{"n_layer": 9, "d_model": 160, "n_head": 2, "n_kv_head": 2, "head_dim": 64, "d_mlp": 640, "vocab_size": 512, "activation": "tanh_gelu", "norm": "layernorm", "norm_place": "pre", "norm_eps": 1e-06, "positions": "learned", "qk_norm": false, "attn_scale": 0.125, "bias": "all", "tie_embeddings": true, "parallel_block": false, "init": "normal", "init_std_qkv": 0.0395, "init_std_o": 0.00932, "init_std_up": 0.0395, "init_std_down": 0.00932, "optimizer": "muon_variant", "lr": 0.011, "beta1": 0.9, "weight_decay": 0.0064, "lr_head": 0.00664, "grad_clip": 0.5, "warmup_steps": 200, "schedule": "wsd", "decay_fraction": 0.568, "decay_shape": "sqrt", "final_lr_fraction": 0.0, "batch_tokens": 8192, "seq_len": 2048, "doc_mask": true, "train_tokens": 99290000, "steps": 12121, "dataset": "wikipedia_en"}
MLP neurons of a small language model. Each row is named by its layer, matrix (up: input weights) and neuron, and shows model dimensions 0-127. Each number is 50 + 12 x the weight over its row's rms, rounded and kept within 0 to 99.
After each neuron's rows, "fires on" lists the tokens most often at its 100 highest values on Wikipedia text that the model never trained on.

L2.up566:58 57 53 36 72 68 46 27 53 60 61 43 37 53 57 50 68 60 22 42 37 57 32 68 51 48 78 62 46 53 63 51 54 54 38 38 45 37 45 25 53 56 54 39 54 42 69 37 59 28 43 46 39 56 71 34 49 44 55 65 52 43 44 55 64 59 52 52 47 50 47 38 47 29 45 65 27 63 47 53 42 22 68 27 41 60 37 46 38 46 39 40 53 62 63 47 69 63 31 59 53 59 50 64 45 40 58 36 71 60 78 53 67 58 50 52 60 45 41 64 47 64 47 54 43 29 64 73
fires on: "ol", "ort", "ic", "res", "is"

L2.up552:44 57 56 41 57 50 78 52 54 49 41 63 37 39 51 75 34 44 42 62 51 56 55 42 56 45 52 37 55 63 61 53 52 69 46 60 74 69 47 52 49 69 63 58 43 53 28 46 66 49 66 42 48 49 45 56 39 39 32 64 35 47 64 54 43 40 48 31 54 55 50 36 57 71 52 40 35 37 36 55 40 49 41 48 39 57 49 56 13 32 45 54 55 58 55 46 52 48 47 60 56 47 44 64 75 26 39 61 55 65 50 42 71 49 34 50 54 44 41 35 78 32 42 41 60 45 41 60
fires on: "ec"

L2.up20:33 53 47 38 32 43 54 27 53 69 36 53 72 78 39 60 70 49 71 60 47 46 44 26 57 32 24 41 37 48 49 29 55 54 61 53 40 52 61 43 33 54 63 43 67 53 63 64 47 73 46 58 58 37 38 44 68 64 47 59 62 49 31 56 51 27 46 41 43 52 39 56 36 47 46 47 53 48 63 54 58 70 48 55 59 64 36 49 49 44 69 61 39 37 35 67 32 46 52 46 73 52 73 50 43 53 24 66 45 45 46 53 43 45 59 69 55 55 56 52 57 44 65 60 55 41 36 48
fires on: "t", " \"", "r"

L4.up130:56 66 42 61 80 20 30 37 76 64 50 46 67 32 74 73 37 53 46 52 60 55 57 44 49 22 42 52 53 42 45 28 53 49 41 54 44 57 55 41 47 49 55 47 73 35 49 64 53 68 57 51 48 41 48 43 47 44 28 54 59 40 40 36 52 40 50 29 36 54 52 52 56 64 12 54 32 37 34 63 68 51 62 55 56 65 37 53 54 54 51 56 27 51 52 32 48 48 60 54 59 54 40 44 54 44 43 40 56 51 52 71 33 46 63 57 61 60 52 44 51 50 46 57 57 64 51 35
fires on: " of", "u", "'", " O", "ber"

L4.up552:48 60 71 55 51 60 45 86 61 51 21 44 56 59 57 63 35 38 46 66 52 76 62 51 47 56 44 39 43 55 69 54 51 54 67 47 69 59 39 56 77 73 55 47 57 44 16 63 34 52 55 57 39 46 66 56 63 64 27 53 45 49 71 34 54 47 45 39 40 46 52 57 57 63 47 39 49 40 45 57 34 61 37 42 50 35 39 47 50 42 28 48 37 48 39 30 59 37 54 47 54 43 41 48 50 55 48 66 44 45 33 50 57 50 33 35 49 79 36 35 52 72 35 31 41 59 55 34
fires on: " L", "ent", "L", " t", " l", "3"

L4.up557:46 46 53 43 37 45 56 31 40 56 51 43 48 44 69 63 45 57 38 54 39 49 17 34 31 56 59 68 61 66 63 28 46 33 61 58 49 60 48 56 42 71 64 40 32 37 42 57 50 54 46 52 34 42 73 48 45 46 45 64 56 48 54 34 27 61 62 58 29 53 56 47 48 54 50 30 34 55 59 59 37 53 19 48 50 52 27 79 67 36 76 29 55 46 57 47 56 61 34 68 52 38 52 49 55 55 43 47 42 73 34 54 53 50 42 50 47 75 72 39 60 71 44 65 46 48 55 54
fires on: "an", " J", "ary", "on", "ic", "ain"

L2.up387:65 54 65 54 58 34 52 48 60 31 44 57 50 54 60 61 50 48 29 29 50 70 56 59 73 65 79 53 61 51 48 48 59 42 61 41 65 43 35 50 86 25 58 50 45 45 59 38 63 50 62 45 40 50 51 63 60 38 61 57 38 45 37 49 32 27 55 40 37 46 41 43 38 59 70 65 44 23 65 61 48 50 49 71 47 48 53 48 52 55 45 85 38 56 79 55 38 25 68 33 55 36 54 48 32 51 73 41 45 24 58 50 56 56 50 72 50 53 64 38 61 28 51 43 43 61 43 50
fires on: "os"

L4.up63:40 68 45 43 50 51 46 30 41 45 59 54 84 66 58 32 60 43 61 76 29 49 41 33 47 67 59 59 66 51 42 36 65 48 53 53 27 55 60 52 40 54 47 43 46 55 51 40 29 63 45 44 44 25 66 57 57 62 57 65 68 64 48 39 51 69 78 57 56 53 52 45 41 45 42 34 42 44 59 45 48 51 54 27 54 71 68 39 48 53 54 36 54 36 52 51 35 22 43 54 48 48 47 52 56 43 58 43 48 53 53 65 45 35 53 24 53 58 41 67 28 25 47 68 62 46 63 56
fires on: "ly", "ember", " |", "il", "ust", "ber"

L2.up459:35 53 51 48 56 51 46 45 65 44 34 45 55 44 48 81 51 61 62 44 59 50 39 61 52 70 43 42 68 41 40 49 50 51 77 39 68 54 36 51 41 29 39 30 37 61 45 83 55 54 77 57 56 41 28 72 57 64 15 36 56 48 45 47 46 51 40 42 74 55 31 44 55 50 46 39 40 50 53 52 40 55 63 56 50 30 46 40 60 59 57 58 64 35 49 53 70 53 41 31 46 25 30 25 65 65 46 35 52 58 52 58 61 58 47 54 34 70 57 42 38 32 48 45 59 54 49 55
fires on: "ew", "em", "%", "ine", "ue"

L2.up140:30 52 33 61 54 63 60 37 47 37 59 55 67 57 56 27 53 44 55 44 57 37 35 33 38 61 76 61 42 30 46 47 26 48 59 61 36 66 51 48 59 45 56 47 58 44 47 49 43 56 37 57 54 70 56 61 52 44 54 28 57 63 41 37 55 57 44 69 64 43 65 47 56 44 50 50 45 54 59 44 46 60 16 53 28 61 59 33 68 41 48 54 65 54 77 56 46 45 56 46 46 46 52 55 71 68 83 45 56 59 53 57 47 44 38 51 28 56 17 33 35 74 47 55 56 46 43 67
fires on: "ly", "ember", "ay", "ound", "ter", "ork"

L2.up533:82 52 61 63 47 35 45 48 58 30 58 69 56 52 65 48 50 47 49 47 41 63 51 37 64 50 36 46 51 43 42 38 53 53 67 57 42 25 51 64 41 55 50 64 43 69 23 62 54 37 38 36 54 53 69 25 52 46 70 41 30 42 58 50 50 60 44 33 57 68 41 34 31 35 55 33 41 62 39 48 33 66 61 52 51 40 62 40 24 60 58 49 80 76 41 46 39 56 50 50 50 55 34 36 51 43 70 57 43 44 46 49 75 41 43 60 55 49 55 66 46 41 59 43 64 51 58 36
fires on: "ur", "av", "iv", "ac", "ak", "ric"

L4.up80:27 50 47 57 43 58 34 64 60 38 71 57 39 49 54 31 27 51 42 66 53 41 40 24 53 63 54 57 44 34 50 47 58 55 56 45 68 59 46 75 43 43 55 46 51 45 51 34 40 61 56 52 67 37 51 56 55 55 59 37 42 50 47 46 38 64 45 33 46 62 60 34 40 50 64 53 68 64 27 42 52 69 50 21 57 42 43 46 60 61 41 52 39 36 80 47 57 69 56 33 55 59 43 41 53 48 49 53 46 65 38 70 53 45 24 86 47 47 44 52 44 69 45 41 42 51 37 25
fires on: "ation", "'", "ly", "em", "al", "s"

L4.up351:45 25 62 33 79 55 54 65 55 60 50 36 43 51 61 60 45 75 59 63 73 34 56 41 42 78 56 46 46 48 36 54 45 73 37 51 59 40 47 58 72 60 45 57 58 59 48 40 45 63 44 54 44 54 55 53 49 54 54 42 43 67 36 27 39 39 61 34 66 34 47 42 50 53 71 37 57 62 63 32 43 32 57 37 56 64 57 41 34 10 45 44 17 56 52 44 85 57 51 56 69 34 46 58 56 53 62 36 35 43 59 48 63 47 52 52 49 60 47 48 59 43 48 32 53 49 67 42
fires on: "le", "ge", "ent", "am", "an", "m"

L2.up53:53 49 62 45 36 41 35 66 45 31 40 56 54 57 67 51 52 34 36 43 40 47 72 17 58 59 49 58 64 56 50 36 47 62 57 58 61 58 50 39 54 60 59 23 38 40 31 64 61 56 47 33 31 70 41 45 54 50 45 56 33 39 54 51 67 63 51 45 42 49 62 40 64 48 45 43 37 34 73 22 53 55 44 44 48 37 60 51 29 60 51 68 66 43 40 69 72 43 54 80 45 41 39 44 52 62 50 49 29 15 59 46 43 34 75 28 64 44 51 55 54 49 50 53 69 55 42 61
fires on: " O", "ong", " o", "O"

L4.up238:54 37 52 36 52 47 34 32 22 71 37 46 64 64 41 48 49 49 25 39 59 58 59 39 46 72 44 37 56 55 42 75 43 56 74 47 62 41 62 33 42 48 39 40 60 59 43 60 35 59 36 58 63 52 67 31 58 46 72 42 48 61 41 66 33 65 54 67 48 48 61 42 66 31 46 58 53 77 56 38 42 55 41 52 46 35 52 47 28 44 37 56 48 59 57 44 64 56 69 60 45 36 61 48 40 54 70 26 38 32 66 66 58 43 40 48 37 40 49 52 60 61 43 40 47 70 44 26
fires on: "b", "s", "el", "h", "om", "l"

L4.up632:45 38 61 49 21 63 52 26 34 55 39 54 56 46 65 33 50 67 58 53 35 45 33 52 42 47 62 71 44 43 39 42 33 29 68 60 56 47 48 62 46 57 61 58 48 38 29 40 73 38 36 27 41 46 45 47 64 53 40 56 29 69 68 39 53 46 42 52 60 69 38 45 74 50 39 65 47 43 67 62 36 70 66 31 32 33 36 64 58 58 40 45 71 60 56 45 54 63 49 59 56 60 51 56 52 51 46 50 12 44 63 36 38 63 45 59 49 68 45 56 50 34 53 57 60 58 50 47
fires on: " J", "j", "J", "ak"

L2.up301:53 78 39 35 49 49 33 38 46 25 52 71 41 46 41 45 51 38 58 37 55 58 59 67 64 55 63 63 47 34 54 53 51 46 58 34 62 54 43 32 74 34 45 47 38 51 56 46 57 58 42 48 50 65 54 31 58 38 49 60 34 64 66 56 42 31 51 54 36 61 38 57 38 69 56 64 54 40 69 67 37 50 50 71 74 71 57 57 41 53 42 63 57 57 74 51 37 20 62 38 49 21 79 46 54 38 46 36 42 41 71 44 32 33 44 68 74 57 55 49 54 46 56 58 47 47 34 46
fires on: "os"

L4.up302:54 39 55 40 20 67 54 37 61 46 51 42 57 56 38 61 39 68 44 43 16 49 68 63 27 67 49 57 64 53 58 38 30 65 51 37 44 34 53 50 56 46 51 48 55 46 61 23 49 61 60 62 58 55 84 43 40 51 37 54 42 55 57 34 66 60 65 51 75 36 48 36 60 59 66 59 56 68 80 48 41 51 49 52 57 70 51 52 53 60 37 44 61 54 65 59 19 58 58 50 68 47 48 47 54 68 71 41 63 22 40 52 43 51 28 49 39 76 39 50 47 55 48 49 37 47 30 28
fires on: "av", "o", "on", "an", "oc"

L4.up78:28 49 60 48 65 54 54 39 51 21 37 67 24 22 59 50 66 56 42 37 42 32 41 57 59 54 76 58 62 62 63 50 40 39 60 60 59 69 25 31 48 52 50 68 53 43 48 76 67 49 43 43 28 49 67 71 38 58 42 64 61 51 58 46 38 52 27 50 40 46 42 42 39 50 39 44 38 68 53 48 64 37 64 59 41 66 30 42 40 44 38 62 49 55 49 55 33 57 43 36 75 46 38 65 59 32 58 48 49 32 53 58 40 65 50 66 55 69 48 54 54 37 43 35 39 34 50 63
fires on: "is", "os", "ut", "ec", "R"

L2.up241:50 49 45 62 37 44 70 54 61 57 29 50 67 29 57 44 13 54 46 60 76 50 42 54 70 21 37 47 53 52 54 29 34 41 33 49 47 41 51 39 64 64 34 52 47 63 56 52 28 90 49 48 54 49 28 39 56 49 73 65 54 39 65 60 31 61 41 68 49 56 30 58 41 69 51 60 48 51 45 43 43 43 63 44 58 66 59 74 36 59 52 39 64 39 68 48 47 51 46 50 41 45 48 46 56 70 53 42 52 60 54 57 40 38 73 44 60 53 51 24 49 40 53 59 44 38 54 52
fires on: "he", " he"

L2.up32:52 52 25 51 32 46 37 62 63 73 44 42 61 41 61 40 36 61 51 57 73 54 43 52 41 54 40 35 35 29 51 57 54 41 55 56 66 51 42 26 46 51 58 37 76 28 40 71 64 46 46 63 69 44 26 58 57 49 48 51 83 44 48 43 35 53 49 20 36 58 46 65 52 54 32 49 59 18 49 41 64 54 45 55 48 27 48 59 50 52 58 45 53 60 60 57 45 33 63 52 69 72 63 40 50 53 31 55 41 51 42 58 66 30 35 65 51 53 28 46 46 50 62 63 43 77 39 54
fires on: "all", "l", "ard", "0", "ian", "1"

L2.up405:39 61 40 38 72 30 33 77 35 23 60 49 55 36 32 59 21 50 58 51 49 33 51 61 52 68 47 49 63 45 40 36 66 56 52 51 57 38 64 63 55 46 42 57 60 49 42 45 48 59 30 56 38 76 53 32 55 37 64 38 51 61 33 42 51 54 57 50 29 54 54 56 63 51 38 61 50 49 50 47 59 53 33 38 46 38 49 29 50 71 38 43 47 52 45 46 41 41 29 32 51 38 60 36 52 63 48 35 44 61 51 53 33 49 48 51 59 52 70 44 47 28 54 50 53 60 63 52
fires on: "it", "n", "ri", "i", "ame", "st"

L4.up365:61 62 54 50 43 39 40 68 57 30 51 51 61 52 46 40 50 51 64 44 66 24 43 46 58 50 33 60 54 44 60 61 55 61 49 49 38 51 41 39 53 66 61 60 51 41 57 51 34 53 65 56 53 50 70 62 37 42 59 68 33 51 60 52 59 47 25 57 31 43 48 30 59 73 69 52 42 33 50 43 40 53 42 40 53 38 53 52 29 83 47 40 53 32 55 31 57 31 41 70 48 60 36 81 38 53 54 29 32 41 55 50 41 55 61 42 67 53 57 49 44 63 71 18 31 47 34 37
fires on: " com", " re", " O", " o", " Ch"

L4.up519:42 55 31 61 63 15 46 38 46 56 40 37 62 45 62 55 54 52 54 74 68 50 39 32 63 59 45 47 63 70 41 25 46 52 62 67 43 41 49 57 28 57 50 69 64 56 57 55 37 46 43 51 47 40 56 57 46 30 35 40 34 39 25 49 38 42 32 35 55 44 61 49 30 29 67 49 47 51 71 71 63 62 37 68 55 51 51 53 56 47 46 54 34 61 35 56 50 29 61 32 34 45 36 39 57 52 47 71 66 63 55 61 72 54 51 54 45 56 56 66 60 47 63 66 54 61 51 44
fires on: " \"", "'", "b"

L4.up521:63 57 37 31 58 29 31 59 72 41 36 79 47 35 67 53 57 44 49 30 33 50 48 87 50 49 37 32 63 66 59 46 57 41 66 54 47 50 61 45 73 50 49 44 39 58 42 61 69 51 42 43 56 41 58 26 39 34 49 40 48 45 48 39 55 47 46 50 61 51 37 46 31 46 35 61 51 47 57 47 33 46 38 69 40 59 73 60 68 59 44 61 49 63 65 33 27 42 66 41 62 63 61 55 26 44 62 43 43 46 49 40 44 52 64 65 60 39 34 65 50 48 42 46 68 53 49 33
fires on: "ov", "iv", "av", "u"

L4.up121:57 36 22 73 55 49 51 49 53 42 40 40 51 46 61 48 41 47 51 57 43 43 59 38 43 71 56 31 37 67 53 44 65 65 54 55 49 55 58 57 29 54 64 37 61 49 58 53 42 46 58 77 35 32 42 40 47 65 41 63 55 29 63 41 58 51 46 44 65 61 62 57 60 38 54 60 55 38 55 42 67 45 49 52 43 63 59 32 43 60 49 38 33 35 46 29 63 50 41 57 51 61 51 47 43 67 64 45 46 36 46 77 63 33 50 62 34 63 76 66 31 24 27 66 42 73 46 47
fires on: "n", "on", "b"

L2.up76:51 39 56 69 10 36 37 50 45 55 55 34 64 48 68 52 55 43 52 31 46 56 47 36 80 44 59 44 40 57 36 38 66 26 63 55 53 49 65 41 48 63 55 64 52 43 26 40 41 65 41 49 76 50 78 47 52 53 61 53 35 67 58 17 41 50 52 48 52 50 33 32 54 40 33 59 53 63 46 56 38 56 65 40 53 50 66 49 59 50 69 38 47 62 63 54 42 36 47 52 48 56 43 37 47 50 25 43 53 56 21 53 60 41 47 45 62 59 81 43 65 54 41 29 50 39 46 49
fires on: "ric", "ic", "oc", "ac", "ri"

L2.up471:70 65 42 41 45 34 39 34 62 54 63 49 33 32 58 47 48 36 53 59 74 51 65 27 64 74 58 41 51 45 47 43 31 78 25 50 53 44 49 42 45 61 44 58 45 62 44 57 43 38 58 84 41 26 49 37 60 45 80 37 43 46 59 35 33 37 61 50 61 29 56 71 31 39 29 20 49 38 46 56 47 57 59 71 54 71 40 49 56 36 61 51 53 47 35 60 43 46 40 55 48 55 65 47 62 45 39 58 55 54 74 56 62 56 52 53 56 65 51 61 73 55 70 45 48 57 55 54
fires on: "am", "at", "ac"

L2.up627:81 47 61 37 57 60 53 61 57 50 28 57 56 57 48 51 57 47 64 45 66 40 40 39 34 62 33 38 56 53 37 57 32 53 37 75 39 43 54 49 45 38 57 59 55 50 32 43 53 30 55 35 49 66 47 41 53 24 59 43 63 22 55 49 58 58 39 48 47 76 51 42 38 46 57 46 44 56 50 55 49 46 64 33 49 64 35 47 52 33 43 64 37 53 53 60 38 68 39 38 45 63 59 39 47 69 44 61 48 29 38 44 79 61 49 35 52 41 32 40 59 42 28 36 32 49 60 78
fires on: "us", "in", "ord", "uc", "ig"

L4.up464:46 45 37 48 55 51 31 47 51 51 67 42 68 49 46 45 60 45 52 48 61 58 46 67 40 60 47 57 42 57 48 47 30 72 44 72 41 58 43 66 55 72 49 73 50 58 72 54 37 55 35 57 41 49 59 56 44 74 32 53 50 73 43 49 45 67 27 49 37 64 63 50 37 37 39 28 36 22 65 49 48 73 24 48 59 69 62 50 41 31 57 49 24 50 53 56 33 63 50 87 65 53 55 57 61 56 54 51 54 22 31 46 61 55 56 57 50 50 57 46 60 56 47 54 20 45 53 30
fires on: "ay", "b", "av", "m", "f", "v"

L2.up247:42 41 46 51 40 35 58 60 55 66 39 64 46 46 49 49 44 28 59 57 56 57 38 46 51 45 23 43 45 47 46 54 39 51 41 62 40 47 20 35 53 33 55 38 54 51 35 39 70 41 53 38 67 33 51 37 49 57 48 41 27 45 61 48 47 40 72 40 62 55 42 46 83 49 48 63 65 48 53 66 40 57 64 50 78 72 37 59 46 42 61 66 51 44 56 61 53 51 48 52 44 51 45 34 48 78 46 53 80 47 69 69 39 49 49 36 34 47 45 53 36 27 52 62 62 44 67 39
fires on: "in"

L4.up112:65 37 51 54 53 47 64 60 39 49 56 47 41 30 57 46 52 68 55 60 53 68 51 56 34 43 66 53 62 55 67 38 40 37 57 56 51 53 53 45 44 71 56 34 56 37 28 51 86 51 70 27 51 62 57 31 51 68 37 65 57 58 58 28 59 64 49 40 47 52 42 44 62 35 64 58 67 44 41 66 47 40 51 37 58 48 53 25 46 48 53 26 54 39 52 57 36 24 31 40 64 47 50 65 41 53 51 46 54 60 67 56 29 41 21 46 14 48 70 70 27 56 72 44 54 43 51 58
fires on: " |", ",", " J", " K", "ld"

L4.up470:45 56 39 69 61 10 64 35 45 59 48 25 53 50 51 53 43 46 42 61 50 74 62 41 58 49 52 44 79 30 61 54 48 31 54 54 39 69 56 48 48 57 60 64 44 70 54 48 34 46 63 60 50 36 47 35 53 54 57 42 50 48 49 46 49 57 42 46 66 49 93 59 49 41 47 53 56 45 66 51 60 55 58 50 52 40 67 54 56 54 33 33 48 37 72 58 46 53 68 42 48 44 31 35 48 54 60 29 39 43 38 61 74 33 47 37 49 53 66 47 52 38 53 66 64 63 51 34
fires on: "b", "p", "s", "k", "5"

L4.up213:59 38 46 30 47 27 52 33 62 55 69 53 47 31 60 41 42 65 55 63 57 37 51 62 36 64 29 60 62 49 39 54 54 62 36 42 44 56 31 37 36 53 58 57 61 47 65 47 64 62 70 43 48 42 68 34 46 44 37 48 45 61 70 44 71 13 37 53 35 50 49 38 50 61 50 62 40 39 58 70 41 45 47 48 58 35 53 58 46 27 61 51 62 65 62 48 52 63 45 52 59 66 41 58 43 61 41 52 68 37 63 45 55 64 62 56 46 43 45 31 54 06 80 48 52 44 47 62
fires on: "v", "at", "in", "g"

L4.up475:32 57 51 47 53 31 51 45 45 48 65 47 52 51 46 53 63 37 74 46 25 44 48 59 61 54 77 48 45 62 59 40 48 63 64 43 51 30 35 57 42 32 30 59 42 56 44 63 40 65 35 53 39 31 48 39 44 62 37 66 56 44 27 57 63 41 40 43 62 51 52 67 35 54 59 53 46 42 80 57 63 66 32 53 56 39 65 42 51 44 43 52 40 54 45 44 62 61 32 60 41 60 51 55 70 45 34 56 40 29 45 37 67 46 44 55 52 43 44 24 74 68 34 71 58 42 46 63
fires on: "b", "f", "t", "at", "ver", "n"

L4.up286:70 51 53 30 42 48 38 50 47 46 33 52 74 70 54 44 48 76 15 36 63 53 69 51 53 49 66 58 35 55 30 48 71 53 58 57 40 41 52 31 58 53 61 47 32 60 29 49 54 25 29 49 47 51 54 47 67 63 58 49 60 52 48 60 56 59 31 54 36 17 63 56 33 64 55 66 25 46 54 47 34 45 62 38 42 49 43 57 66 57 54 51 30 43 80 40 80 63 66 31 49 51 64 57 42 50 57 41 47 64 83 55 53 49 49 40 50 48 66 57 61 51 42 44 45 38 57 47
fires on: "a", "if", "oc", "os", "y", "ep"

L4.up392:60 45 46 59 57 58 44 60 40 64 33 60 56 53 44 55 61 55 53 47 78 44 39 53 44 50 56 48 71 59 38 44 53 59 39 53 44 70 39 61 48 80 28 43 41 76 51 81 64 34 54 33 67 41 72 37 52 37 56 38 57 63 35 39 76 27 31 56 36 55 39 46 58 50 63 62 57 50 56 38 60 44 46 69 39 51 61 58 71 57 33 53 16 40 34 51 62 60 63 14 48 51 61 55 36 45 55 55 67 56 26 69 46 47 43 47 50 42 39 57 66 64 36 54 64 43 51 55
fires on: "n", "us", "ct"

L2.up587:70 65 36 25 48 33 38 48 50 50 49 57 12 46 49 38 57 42 63 53 64 50 53 21 56 72 59 61 53 52 48 47 42 72 48 38 71 48 49 61 53 33 38 52 39 51 54 65 36 71 73 59 49 24 42 48 50 53 62 41 51 60 57 50 33 53 48 40 70 31 49 59 31 66 49 37 56 57 54 65 53 46 39 38 55 40 61 25 58 46 57 63 59 56 58 64 70 66 56 42 60 33 48 51 54 42 43 44 40 62 63 57 38 33 32 49 47 49 45 76 44 40 67 33 52 73 56 46
fires on: "em", "am", "Q"

L4.up335:73 45 27 42 44 51 51 41 83 63 46 50 47 32 56 41 55 57 38 33 80 54 74 33 50 61 59 44 57 53 49 17 36 38 52 39 65 45 62 70 60 59 28 36 50 68 53 53 42 48 71 36 39 45 34 62 76 47 55 52 45 60 49 72 35 41 71 34 49 24 29 75 47 56 37 47 55 36 51 50 48 38 39 35 50 48 58 49 36 65 39 31 56 50 44 52 35 53 59 55 59 49 69 58 54 61 41 37 32 70 46 54 51 62 42 48 52 61 54 66 47 55 51 58 37 50 46 44
fires on: "am", "|---|---"

L4.up163:55 69 34 42 50 52 56 46 56 55 34 71 57 43 46 37 47 55 40 39 57 79 74 76 60 62 41 48 61 44 70 44 58 36 58 61 32 36 36 74 65 35 40 53 63 33 24 45 46 39 64 51 40 35 45 60 58 68 64 60 54 40 60 40 50 26 66 43 42 64 57 60 56 76 61 30 28 54 61 60 36 25 50 58 42 51 31 81 46 55 54 75 37 49 45 47 53 47 44 29 47 36 54 54 42 44 69 58 54 70 49 43 39 34 52 29 56 69 37 46 48 54 53 50 53 56 31 50
fires on: " Un", " In", "os", " in", "us"

L4.up573:45 49 36 68 44 52 25 35 55 54 46 65 35 61 40 46 59 27 57 56 47 50 40 67 70 59 74 50 69 54 50 46 53 70 51 58 50 63 28 53 59 52 41 69 41 70 54 83 44 56 50 28 62 52 38 68 66 51 42 69 46 56 44 24 47 47 50 44 59 69 61 41 29 40 29 57 54 51 54 53 45 67 35 49 61 68 52 57 49 33 61 35 41 54 37 50 56 36 40 33 66 38 71 37 23 50 61 56 44 66 46 49 32 46 43 71 53 46 57 36 51 49 23 61 55 32 46 47
fires on: "t", "n", "os", "p", "ch", "s"

L2.up615:52 58 62 25 44 78 44 49 50 42 58 78 43 30 58 42 50 64 49 48 59 38 34 52 58 50 42 49 31 55 49 35 29 34 66 61 49 28 55 54 34 51 55 39 46 54 56 71 61 45 64 55 49 52 69 55 32 41 53 72 47 77 53 41 41 43 62 60 59 70 34 47 53 45 46 87 44 41 51 35 61 54 54 62 41 44 53 47 58 45 60 46 38 67 52 50 50 40 46 34 71 68 49 52 57 41 35 26 27 61 53 66 68 47 40 33 48 53 61 53 53 42 64 48 35 35 53 78
fires on: " J", "J"

L2.up451:49 39 48 26 45 41 66 80 52 47 43 43 35 59 26 60 39 47 63 43 61 40 64 58 50 79 37 43 67 58 30 67 48 60 50 61 60 68 33 54 46 66 46 51 46 55 36 68 44 64 45 64 43 53 46 57 39 43 48 44 52 39 47 63 61 26 65 45 49 72 46 53 51 41 51 56 38 61 32 34 54 64 72 43 53 58 55 59 40 51 71 52 60 65 50 54 51 30 51 23 61 39 63 47 68 40 33 34 50 57 63 59 73 30 37 55 52 38 57 49 39 27 41 57 60 52 65 58
fires on: "ac", "id", "ord", "us", "in", "ec"

L2.up548:58 19 44 33 64 60 56 41 76 50 55 66 51 44 39 76 52 54 45 49 70 33 30 62 34 55 44 51 55 47 26 52 52 34 48 52 56 73 34 47 47 72 37 34 54 53 59 52 64 41 54 69 48 49 53 62 58 52 51 56 43 39 41 63 60 73 54 41 25 52 45 58 40 57 41 44 34 57 47 37 32 49 52 17 44 55 53 67 16 48 69 62 55 41 58 46 47 57 66 58 57 80 55 69 47 46 50 44 52 47 35 50 63 52 40 47 61 38 71 37 79 41 40 38 33 53 55 47
fires on: "i", "on", "om", "e", "uc", "R"

L4.up385:69 56 56 49 64 47 51 30 32 44 54 40 44 63 67 53 52 40 30 42 61 54 33 44 62 63 70 42 64 19 59 35 61 54 58 75 40 42 59 62 67 64 31 37 60 39 40 44 66 46 42 56 72 44 68 41 72 39 68 68 48 43 47 39 41 56 41 54 37 33 45 47 40 45 53 48 27 59 54 56 47 50 52 49 65 51 55 46 45 69 49 33 53 39 41 36 51 56 34 65 41 61 55 62 65 43 60 52 62 48 59 62 51 43 37 52 51 72 61 43 57 62 54 22 60 39 48 38
fires on: "ic", "ac"

L4.up89:55 37 46 51 60 41 59 54 63 65 67 33 46 41 57 53 58 29 40 59 80 52 65 44 72 58 41 39 61 63 52 31 38 48 32 46 49 43 42 44 56 82 32 57 30 65 54 42 44 60 70 68 41 45 41 47 56 47 43 69 43 40 54 55 38 59 66 64 20 51 72 62 51 62 50 41 42 65 51 56 57 32 55 46 29 69 41 66 53 35 29 50 41 43 53 46 48 56 45 61 39 43 42 57 55 53 67 35 52 77 57 55 38 55 56 47 29 75 52 52 55 77 53 40 61 56 58 49
fires on: "am", "ir", "c", " he", " his"

L4.up101:68 42 57 66 61 51 40 82 49 55 28 48 42 59 56 37 57 45 18 66 55 45 37 47 33 49 48 38 63 53 69 56 53 56 52 54 81 32 47 50 49 37 57 53 62 67 59 61 71 51 45 65 37 51 45 44 34 32 46 43 67 54 60 36 59 48 59 39 49 45 40 52 49 79 43 63 34 25 55 51 54 54 42 39 64 50 42 68 35 39 45 17 54 57 39 43 46 30 53 30 57 64 46 65 48 41 37 51 61 32 39 52 77 39 49 39 60 60 29 26 44 69 50 65 44 48 39 57
fires on: " l", "l"